config.yaml
d_model: 320
n_head: 5
norm_eps: 1e-05
qk_norm: true
init_std_qkv: 0.026
init_std_o: 0.026
optimizer: "muon_variant"
decay_shape: "linear"
final_lr_fraction: 0.1
batch_tokens: 65536
doc_mask: true
train_tokens: 257300000
dataset: "wikipedia_en"
MLP neurons of a small language model. Each row is named by its layer, matrix (up: input weights) and neuron, and shows model dimensions 160-319. Each number is 128 + 24 x the weight over its row's rms, rounded and kept within 0 to 255. Numbers have three digits each.
A block is one neuron, or neurons of one layer that tend to fire together. After each block is what it responds to, as a language model described it from the Wikipedia text at the highest values.

L5.up131:132101142154116146145139088082127157156099112113150120101096081147167082110157143100105105121163102147150144156139133122190097152171140128145133143098108126112102157105135107096163084134152093166117095129141115107109131144175124116121140106120118165173104131124123144163066134160136180090175133162093130174140119185162122122087170105131120109136149130108152164087113129101151139143113132127107124136142127155107114144105109100164129158100109127122133110159159115141090135135123147
L5.up342:150084115149110143096193116164132115167114105112117136137124167125160144085140133121075084135134158107161096146129108123118127094151133150135177109129138125120093158117137084099146134173133122128143102120105134114144174157123169109136131100134140131125112108161159127132083129135145126132106122109121112145179122118132153101110079143160127110126166135181120162124112168072153127131134155154121144114155113147172094114129091120100096120069089146170116134122134131141137138110099096
L5.up1033:128119126139133140110087117123175158153166144105145187125129108101163103162114129134095146133151105154133149128100108112156102126167138159058121149100142127134146158162121117110117139148108104062178141129134128129105116112156153147112110095130150138120100150104140119104100150136118138117124166148121133167139133138120113119095085106152077114143101094113141154137119137099129134129136098147129147149142095130089119159121091132113142167123146116129146129093136088140124129167123144
L5.up1093:135125146156132155072133067144160145160122129143141133112161118152151132120096128114105143080154122121141095117127093132188151116132164133158146189118098140109111165085136140111141127154151113122143134120102096148108148100152120089159116074104113100135097064117088148129100127181092142123128103129102128155129130141175121130106114103145127134130144069167142150141137131110124118109158062133103169103142095105125102149105132133137130106108113159139180151167139117135128119105132201
Responds to: Tokens joining a quantity or amount word to what it measures, such as "of (the)" after some, most, thousands, majority, cost, and units after numbers: billion, 000, in.

L2.up13:123113138114081155153124155129104121155139132150107109145089105121103190120126139137162109134148117137098151105118121104170106109139105130158128156137116114136096146094156128122144097105128128142119127120091144117179133116128122117124121161106138149084120157165133153114110081176113167106168131123141154125138130112112126111132125135125112135159111092144093131103104170138170121170122115179140172117117127185174102129102132137086144157163148095104111139106134148094108127108163119
L2.up28:148150151081127100135113114154122122146094137122106119128120097169126112168149104159161122108109134162109130125175147149122132157104103132103143135082128126136114098086130156165135138119167095132133142171120132109156142116167127119122134144129122095155130167105146102098118103141125106104150116125166161162100113081096122149108091123158140098141147149180084126137121117127107123142098137183111116135138169136149122135101138177148070117111154138137132171157157106133118143092152107
L2.up48:117126188093105178118063159121146118135093159129155109131135122141121159149107130136119128118137124148155124130149127147102127116062109112134133151114127146156109114132174095183142172135156120137114092136133102154145171099116134124103121133146149099150160106123160106122144141134138126122155146139172130060099151072130104135116110156086149116125108180096129086157145150116119159116112120137101106108136152099114110133096127151128134158132155087141147105131121116144167117126150093
L2.up170:119108095140120148158121098141143149097125111106143118147123138133189131133121131145150141151108138132126182104118055114136133139140152105154152164109105125120114138125144128157126104182127135121120150133103075077125139096093146110145140134103151076110161109099083077134136158132133157109168122076189147109136121103149137108108158128111103146133156152177127073104180161110119176106123144123126105160104136111144130098116132141192141146158158110147142099081136085131133108099149123
L2.up383:114098123152111144104102159147133135099123175136115122131160160147096118138148171079141115137147129110091165140086129146136094139154127103112155122174100100142125139107201137135139131111111134159099143142174119187082121124116093104150134152052154094129128175110096137149134151118113148105096147130113127142127118102112143116100097074090096120164136163148121144125149134102128106125121138124143123160165159166159140131133080139109107164161147130152120158113107106109120135129111135
L2.up410:119138141094117143111151140101134189129086105135119141159144125129104116115162134153189146122153111149113128104197098146130149109116104126116124183167123114115092096116143131176097132099152101075109144107145170150121170089148105154102080135157147094142123131119109159135118120150148134117154119101122084148122110139171121102128134107097086115162089130159133109114124150144066112096141118139113126089090125132115149149133129165134131096143098145125104108109129136116138112137179081
L2.up420:119114151175102132086128142151166120104159134138093126133141140117152108103130147143158125170084157109141148076096145119172127111165127153148130165118140158132145119124148095119169135114118093112101117063101144127092151112136107146096143141120079141121121082137124111128141109160151112137141044121087098161121118103142150157103117094085162126154146160126110148151185161142136112165117112112152119102117138164128067133130121089091155104082103114091102097163149147143143114135117141
L2.up423:105127134137082208111145106128143139093082144135128142091114128128136164127125113121103108118115098104116120110122122128186146139162056121138129122095130128115107094144105121152139125137128151123172118107106077137171128098143112108124087092127131136105163133137137107111147144133128113138111156141106135107105098115134130156152096116106151106100121173113060112113178184116088123112148141109137142135169094119166117120143077141151102098077138154133127112138148151162137164145098128
L2.up451:097148124157119125136110128122149160141099143120156141139067086124126104080118107108200118112089163129136128109157122116132138137140138148101108175092120117187140122114173126125130101151133124126111110149113083145131154132117151161086088127099132122130123097151160142135142117159111138149101125134103133091099111132127087119136083120149120130162116156156126122157101167097128129113122119129180125151108158071157080130135189155106142107123148099152168110123106110109113081139100133
L2.up461:142104099122118162082116127121090143094119134125130133123128087111100146118118149174134159076138116129132151079128116134105145123105104098126153179158173102121112120136205157099103149129125136124099152101159132152122137173134146094137104093141083133129108146144121104110108143127105122128115138144084127150064114134117129143129081101082130149122123102124108104108179128133117120147084146168098141109136168118129155111088128096132113117124110125108100130162126172131137120097136112
L2.up631:171142136089114180131101118113088115133101109150142123117094116129118127085121122124152137117157147131084147095135129109108119115141152161092140161139079141161096139141154124143157119148143116161137119078175086139182138098147160125097147106128152082123150097122119112107139120124119120161135121164135151089096095099133095140182110144088120104155110140124164083118158130122125143117124138177155161131108160152114099136140133178133163113105172091130144110149127129133132137130113117
L2.up675:087115164111089126119120133082111123138121096128164174160156148162155151122138163101132122128149136107157122094109095125103158112146111108181079150135136095105136159106178155151138134140164169106155143133119086126125108136102157141085131124117115157099125160127129091120124156105148119136142143117132136080122105133129171143143088097099128121108138137126114115104094113083125153117101090145175121109081112132166147157134120094135121140115135153114108168126164116141150106127137116
L2.up815:110168133114098134089109105126157108120088197112148140139106125123132140096083096142097077139158177128108124137127126103139116092119144121134135135100148114106103125097120134124152109155126091124118175176160115125122111103139118115100142136162134151103133167120152106130125159127127149126147145074082138141076143080105133122088135129110123103102134125143088103130130083143130122103128119138109154199154150111149119124114147137137157122133097123120101127184061103127117128110109114
L2.up860:113138129138134155136096138118132111141076120174116101086176120093116166175103177137156107088104111147142110074174116171114145104077133130113185134146144143136129137115187131118158112167138087112065165144134072169100172108149076125114120141158147115125146130149128110108086120137102163104149093131145129135101148121108089100139139136147110105092130135134139093135133145146120161114092131129105149123109105125119113147135134125135130114133114107149131110132142120095156126115118155
L2.up999:124143138090103117118078114134122129095138086120121164163111071122134102127124124159152119152140134115129166134177124108128140143074087171136151125138146100122098185127155113106093114134156122127121151139121144123169118107116137157124115119168142092102153117163134127075122122155150157143129114140133110153105086101127151126136148127145155107123140105142156103108117137202128119153155104101147114120099143166124129176105182173109135124131157134127150141152103125122114124139153119
L2.up1194:109128124112118155050111136086154144124135087165088142139110137099088152127108125115133073102131142184129147109158142172092096196160105087160100156142115107123149157128144123162159117183101160136160133117132139118084155161152159091127117135146103100136134152085122116115125139140091142127086121106160163168130152142136142131122098153101134128110105148126149155125077100146140108163112091162153153110149119134135146124120149122114170152128139136133161118160154169118109115127116131
Responds to: Base-form verbs right after infinitival to, modals, or subordinators, before their object, such as used to treat, would sell, able to provide.

L2.up90:089132131123122113111111131164117124136144132147180105116138159107145112104137130096156110121088098156152098115110128066116143126164106157173137090104132138174156135116129114072138119123142139101114211121103141132132115129140116119100134089112151115153140128127133103123106129147133171075118132145154158131140134125148129071123131116166128209157126165144103145072118130122169141126143110142148108099111125113074105105097141140129126118155148118123130155097079174128115122091164140
L2.up352:140102102129125139145127083135132119139155131126125097096122115158133113118170113167107117146134155129138118106107125114135156143149113139080139167144090130151070151103110172091126134120146106171137132100107157112149117108128130146118128098121133094140117095127116154125114151156134149095144105129093076126122183132140100095096139150150131113102186120118165104160074112091138107127104127179139157149138116124095104108111138140163170104086122121070157143135086126159097127119109135
L2.up474:128117121117186143137107112095110115113165149132099094146145146109092128076134137141158160154129123109174089132120184125114109165144092123109113140100212139157144147119120146143098110129126161084121149169129119114126092137124088131091146129178114109119100138121102156104138121162133174087095139121139107083115158155127144106147121110099146100130131146116085192136123131134158123158127098146146121121126114099109122124117100138118128138108076132133117113133161143083100165144155119
L2.up483:083106110171123130130066093137126150162146173139102147101104133138116173082121117162102081109108102148101129154075097113133123137125126098151096122158129152107169152130140136134124153146156100131093123111109182151122111134128099142124148118126097135165098080085098131101097124150103129105117172147071125144146123147147100094155139120145146107060121120097141145088120102149175134141115102167152158117120120101141193148160180122099133155114112153121139148125109118152112097126100104
L2.up603:163126160147158115102152157140107137133112114121147130091149179117118084092108115135068131104174123112148160132100122163071107107158158146109098186183150087117108145145164153121145134153111147122155130147146123158130108169145176107104109110134100122135107124117161138124084101147128184082127118129129081195085089137148096135146146109134151124147131087103125084105081096140163125109149128134144128128134103076148110132175180097149153111108093157106121158119156104157130152114156154
L2.up709:119123102134111104143168133106135118154188174153133109138125132136124132109131132090106095113168104155090122125125146139115180139146136123168127089103079151127095127098107171109133162147168137114108164114106109130107102061141152122092090065163146111110082121108092116117153107113137125121155097147126118101124122172136135138126139149137152095153155159131137173136133160069145099145117156129117146182191140109132086122124097125131121107113148097140130112142131127191121155142127116
L2.up745:123097075093104115129134135144141160128126179181153140120126133127085143161146126129105142140134100170106161105127111121163157110135132073125172112180147128103154124151174163131165158133135117123137147138153100108120124152131151123139107123132098105087099132137108096147117131149091135146150101132094122045142128153100128126154178142122116144099144097152113166160107120136146109116153147144176160112139113107131115119125119155089043157113121108134123126103153171131133155140138152
L2.up874:097133171119127174107140125109129136144129160110126102109136138157120108126110125168102114168138132127201128096150125124139116134166120122133130134138187107114129167144123122136154105122139114103122110117145149162145081076083129131098131153109160132156143173140107097157137151163126091173115127134127135121105134148137142126180108084081140152144111120116163133109113076140141105124132108156134122127157084148102129124137125131113107123168156100158141151091145154130159108085162132
L2.up883:141168128172137171089131091108138127136127145147153123166111155182125123136137094055155102127176120127119120147103134133141089145132117147142128154133099121118132122125114170149112152138109120139146098140107165125159143105134136117159096112121103134109130093112135107139136120139125153150139133136145117128136115150159141102105152170162140124113109117130123090107121158095179114101123147117117141112187142114095138110089189148114109119112088129152108111169125122106155125129115135
L2.up890:127111148144143099107140118166134143114139157120139111100116160113110109115126131146150152115143143136173144152107143116133113102108106146115117123127148129171125186113148166103088109116130084069112130139140123118132120103148156153119093096063105094156147107077111121137109118163133126183112124115137109128132129207116145127134115099153112138130148115099140142115122088127145107095128149123093164162139095187098135090149094149160118121087167136123090127124172146154145160103116138
L2.up927:124131145150115079143118103102164119145118099163111112176117144085087100122122128156088138122182112116111141154106130201132116083168135117115130134074146148133124152130141141167143124137116149120116128112115170097142150112165148104086093133146154118157076147104098104142091123127128139128097130121117147138116157126122169102126166098130145137130170122107129107115119116099147161116149134074092145151149121085121154139125152172088075103105173083133056148159190120113107138145137149
L2.up1105:119120130154154174145112074102153143188142111133106094140097136188117109118164169106121140118105116127121131140099148117097116133120108127139099102119127164145124149098134104141149126138088096107106143112122145137129162129127136132145174162150147180118095105096104164075082111171142128163112107107077122118133095137130172106115146102156162144124116111132088111125114136116142131090155120145122109133161128144147079111101128114056151080128176118119136139139179126138130156115162123
L2.up1130:101131143106098118101146164131156120172077150138134118100107140149085104130139096113080117099153122126145119111154078152142149103120109088138138123152156120168080140089153108101144122116151102132150106137181133123115145138133086130144095180130113067150155069153153128139098108127148140130154064115181135120148141151141133130154136131160101146131096124131174140172137138101142119085128134084142090122129114149123105098102138144158121142128134139133144128113149158116121156102094171
L2.up1170:128103121117188139118147119133157105100124135152154132090092142161135104143117110127098140148149110150173102170174117143150152145157096115160119162115120134105105124115094096126118150111122109133097171071142118133161152103151124107133126085154176137138135093082118143154131132133122140112143139136130119130140092144145155133113171129085104079156128128076094146124150129105146080107132153130107145137139082150123094133129162159116087108161157123154153100135145128146141141155154146
L2.up1217:107088177142126091075126128131083115134103122121128119143106094147112086128129122083105114107138129148072151143106120105091135111186128104115133158089126135158136130112119094150145130138111101126126142120109132108129108137131130128133122090132145169138087069158104121088075149137145137151101120155121124177131107152161167149090127137128160106147084123116080134142153150161107125158142119102130097148169130136129109144116117153091082139100126153134139143122119122109078136158100118
L2.up1278:134127171135102110120096129115147113098084095182127087132114130096117109109117089118140117119151139153174182109133136125123136125127126104130112175084108163082124106111108150103137128134131123138147138112124138125115161099171170172120138081150167092135120136121116148175129136122137137118109154112132119167151120109135103138144143143112120130145151151110146090127130098138137117157104112100152161118092110129112082161103120135118150130131181099176161112094148105104088120131136167
Responds to: Fires most on "- Website:" (often with "www.") lines in infobox-style lists, and also on quantity tokens like $, million, % and km, empty table cells, and "until".

L8.up223:151146170097124121144078116104134145107133166163134178109115101180101139152106097121139130129124135092139126146108182130111154118144128154127143144147131130158122081098147110125080126090127118132131109129122162118110145119111101118105148167101135079165170126119137144147142103134126129140126103109140115132152155133129118130135077122111115131114130115167148137125145125112110114149148147170125124163123151132129120111127150088130121113099141129126201152163145162122126138082114083
Responds to: Function words right before an upcoming bare verb: infinitive to, modals (would, could, might), subject pronouns, and adverbs inside verb phrases (can only, could easily).

L5.up6:109128131095136143121107122093123123151083115163126150120105136117107125143095116157105122125114102185133136123094117164084125135121167117102126139161089118162113137115101066129102096140089113069150134092074107165117137168084103092104165113144130115090186146101129091114136129152145141107136159133080092111123121100086091120143105148147133098112142154097108119107117092122135131140162127130143136128128140118144132124113175142155151138130161129174151084170122129142163144156124135
L5.up194:129090128130106123121167127116120132083142095154096172158144127092095133155107143131138144153135148156120115129144136098112179131112122104160125133161133126136115124124190142113111129160142133141126151106128111138148139106112106088124129059097146134113178128078143158164096156138170106116135111087142087157173114110092149156141109088120122147152109103104130144119095057161121144135143156117160128150119152162150132130083146141082128157096122136140183120122092125103152148122103130
L5.up1221:133129149089097102090144134152153094122094111145092136135155146129122138104134111097104132162120104127134154090135111133073109109144146077113112184148154090110141108062159116112123160131145155076113174125088114125117125098095114148133166107164144130128155181109129118107109122148109085116178135102129126115116141141083095127174128102126121092184139178127164104122147087139093112114136122089117120096118168120159124150158169138143123117084186097070126111120162102157128146140146153
L5.up1257:114119147137147134131152129159142135106113133141139186112129162109163142135135130095159130132146119124122118114091134112114099151092121114120096162102141155123141083107120103093137104108131089143147100125127135124152113138117095126153195089112153087191109109096128104138138134104112100109140156100118107072132134139130088126167135104112145087127113120123101102118138079142116152124151086168144114100147148115191176137132119131137168105117152157145123139133126129161095093128087119
Responds to: Main verbs right after a subject, modal, auxiliary or "to", usually in narrative or expository prose, such as seek, sought, acquired, put, join, choose.

L8.up979:102115126149091135158098086119123149142123128123120145133135113110094099094065152121162123122136099112124096104161129132122174131136126143155132169143125106153090065123144144148092170130115133123133159126140091148154096123104100171132157088126144089144134086138104138133124099138126141124103167144127118141129155138170141086166123142135111141119150155126073134159124140103126123169178136149150129116118157108132131116149154167165128129116125181131170144123135117152128138108129155
Responds to: Verbs, verb endings and prepositions that need an object right after, such as under, kills, accompanied, working for, usually followed by the/him/his.

L5.up9:130134133168159156172085128107124169119118159097144148131138127133110141144122136117140141136127130146147178157157122097146151112068150113140136139167118104116112121120107173161109139106077093143089116110125137144146157115152131088123191115164113139143178119088081133141175087145140133148121153129137116093128159101104138113107091129107103113129115101140135110175140146131102120135090161149112143151134110184151057110161130135126136133089138123110170078153167156129158119121113128
L5.up164:161110112099123107149071122157130154134115182122171138130157181114114107173143104122099168154175112129114108129117115128123154162132103111082090144151163106151145129112169139109122131147070111122106181115122121134111113130123111129087113137110138073116185091110120111117123151158137148100123111157134166143149137097126150125083127178072137144117085142134131160087113094127113136178112157108130140119168143165117104115124115085098156104120146104137185135166127151143141111132101137
L5.up980:130138103140151127134102117141133124120112139151143165122147121143128122171157122140133144147118126108096127143139104085158167157200104111104156121116134156122120140116145134155088138090109121183152161081162133129118098097172162122155160103133083163203157156101106125144145141120184121113154158135108114108160080134128116099115091151144107137173121116114137092159090139154124081153103174129165145130143128119108109128147131102107136121130128162125132123144091111101181150145141098
L5.up1267:142135102089149140129099100146156168099115135166112092093170127147131133134148121133107123153183117145155131143106097115105159149140078121081126116181136106114141118145119122140105116153106103145085210099133115094108108159096120111146110136143154142145170130120126131134117137161100134131137152119097104168113144092123112111095128150129139119121126135154138110137146113118100137135115135109111145098142116117109098137156137149126146153131113122114152140106137176118149082133114120
Responds to: Function words directly before an upcoming bare verb, mostly infinitival "to" (attempts to, effort to, used to), plus would, must, that, who.

L2.up18:096136157087133119104134168143159126116127119159078115157153135086183146139150145102115093144128112113118141123113120170177110125138146137104112144140145103155101076103165128142115113126170109125142155129133118088124080118125130104125135149120146130130180142148155156119106108110075151098113117158131148123149111096140104127130102156092125123119137098135133115130122149153103120127114136148100145148154110117119198145133137127103135122147181133136181155136122120121104136135170143
L2.up174:122148160137120132157132092144048120124138139168092135141132160096152153134138107141114131104105076129148129147138123141137149126155126160146101093173131153083113114121139179122158096129173105106108132092085143082117120129126107137128164150099117124107152131154152127092147140139109167151134074124123091118115139138150141152178152072101115095159140088118131170145120124140123134124125141161139163112165099127131152155097147128142160160110171114159129133097111132134128141117133126
L2.up287:116154152113147147160128134149119131134096142142108099115156130109151151111192137107141120141133142111115128139130141109153124154143145110102150109110081099158179140135142147135145118131082144094125139134126160111117149101116149115138149130149142138146112138177103128102132156131163101113161149147129136091088107111117158144122083099107165086133152077128155101161125129121149083162148162122138135118128109116109161082097164113124138121085150093117158112095138094149130127136097087
L2.up359:155079147140128145127123107123152142156165156120148129152117113125098137103145127184165109137136110173137122142121125145145133095195149121128133148189112099137137137085157121132076152135132147156156091107138144135128131103120142113087146149145175110162129155142121151113125098156107105136145116161084131097165151147111155119105124109143137125105125135153158129140105127157089114121143103119123123077123118111119129138128171127099164119131157118129148091145159153089115093142143145
L2.up402:108155138151090135136141108148150134118142135131150152133107158092118108105132083113113130134165114177110100121130129127130117105131108131142149157108097104160128132098124101082119139124129142151135170103090131150110130096146143112105108104132145095116141140145140120115152093160137132122140199095105141142155152086093125153137099146125098087153095115128091099118135094133133120134115156122094169116105180146089112155101176144088122125105149129148141120140151153141123130139126082
L2.up413:122126178139127159142105133147067119145108134136119142131123126143120115125157147121117115126120102136134137140101112141121120141117132116152083086132101119172121177116204088166132110119138122112108138107078100117146129122137174078095119132129136142153125079131114142145122106102098102134101150148155120102163152138172154137157155116095073120104132123112138117091119145136122086082142131116118120150102110137136131152099159122144137135068166140154067140127134122131087151118097142
L2.up507:158147105153136188141149129136139137125111119127107132157148142131114083110117121143093140191161140152125122150132105166089102147102124131177112084111072109117134134123105110143162136112142145129109166093136140157133149114129141172146123142120118055175116138148134113139102111096097138142130146148090151120110138098125131101091107093130121100165132110182147116161157134103104138124124177162131119138149135134122168117135115150110149103106134119139131129162141122106134098158130149
L2.up570:119123114109108116118155123132107143159156123099094091137083134102132113092105161152156101153122150109147159129146122145140134110119116113079122109127069160139124137140105137148115126122114103100145115153152165113186130135133153144085192093157158125149084120090084100106136096134133134113148093150131151152127096170104144166127142144105125109129093140138175111120134140117127087162145124125161128144119139172094120169128134142110154166114153121101142111107120131121123149098092089
L2.up682:128137119167147133114127138136145133082102125164111175149133095136157152154121126084121146152107117103159161077135170103104141129126138128128118129140150135144111102194185132116146104131128148088143117102098102116152158139144144098127125109125124121144166137096128123106126152107118164147164074113128115116127141120116133166124150125067116122129118131098172096075120154138091094153144095145155089119186134133125087155124139117078148084072151081112122103150100112141130101175132148
L2.up739:111085181129130128125109156126123140099131129147075126134153099092133123120176115116102142137157109125123144124144129088142132123111141133153119160120094111160129113119118163116115150142157123124173180110145130113108130130108104133107149133126117115114140154125106161132133173141177116146151183097169147098130138144122127111077122180152088126132137101148134117122111123113094131165123149123134131168139110128117126131086136101098153138123112132108130059141128162081130129087165153
L2.up769:145105111126147124116120137147137111094133107090129111109167163083146133143158112116110096113112161157181117144173165150146160166164119181120140129121140104112138130117160132135161152108130135139159153166109146105181100120109158113151132131198094092128131121139128178157153100086142114102061143147130158102097116131122129091159122098150120149159136139156088097104103090140100094137121129092130122132157133088150127144136153135100148148131137100143126078107161097155100159118136147
L2.up896:172118123128123140162091127123138078133091125197106114147128139147109140166126100110111124158141126105133120148088094152119083147170071144127113145123148118102125172135138114129137098117122134127139133091180132108148100114141111107131169164131136084157140122098116105122104148103153135119153105169110135134100144150147111101136125115080118118134142101134150117142124163162113137104131143114109171116132085134134129172159138128081123120143141116088110152156154139095167145131133100
L2.up1087:127149123140104139155100138135128112139110153130136148158134135151188144126121116113130131161157133142113127119154115147140104191121140105140101159094106142107124157133136166111145116117119131107145074097155115111126165144104111100152174113165197126106107091086114115162122141117146166139077132149123142153134131157164124099139144066139108142151124111116105131160136127079132070130100142115137114157158143137116148189118178060180113138094111121111117115137130139103138177179102156
L2.up1155:175172186131148140121111119098158171122128146150138109132128117151088115134150161131106094136116161127113150151107147096102124151119130153091124173156132103135102078146124121132142112120125157127116155117113131104104169098174148114150176140138135140132141088112131157151138136136100134134122112120168083126141109108146101116137102147119133068168145137168138119143104132137061164124110155127133134182130116137135132141155134136124145144087121103134170108174132096120119069141087144
L2.up1220:122142157105117143129118080125106144110148121146129076143079142096107118130148099077112082151180130163150138179091177082090114128117114115161067156119119084131122146106183098147138121137178115128131134118129159138120126120097118126137150180174113143108129118162141145127097144113075134151094112136156157098134112132160122141136087124095128114162155164127144172139152128151101130119155127162095143095118135135128139121110155105143166158146142073148117105178133107109125129164119080
L2.up1237:154129111125137144113086123158101122119109110125109146102104130149120082089132142153139105139146192135137165139118131076110140129138110122132145126058108131165160125113165132158123112141117127093141102091100101087154142125157172108123161082133145110163134090062124109136136108098152128136108107086162079143168143176117123137131139091158120127150152150085114115113112154159120111125114120179158130119128156132160113162166131132110155144150152129106134112107115097168137146117142116
Responds to: Negation words and auxiliaries/modals right after a subject or copula, especially not, didn't, would, has, plus was given/forced to.

L8.up160:162148146137135148141137103156149106180131080142105104092100169160131150091171119156069143101122127143138141122112116138125134123096159166146130099144113118141110125101096171106102140119097124124139111092126102106130140153116116122137124105121112116156130134095136147134075118161130162117164152115105105126085143089140138125123153123100151140107127120136157154161080126088146105083142175106183149082141071120146164148112149096148157135091143140157109125075123119144109113181154166
Responds to: Tokens that need a following continuation: split word starts like " t" (tours, tide, trawlers) or " sh"; also separators, decimals, and "approximately" before digits in prices.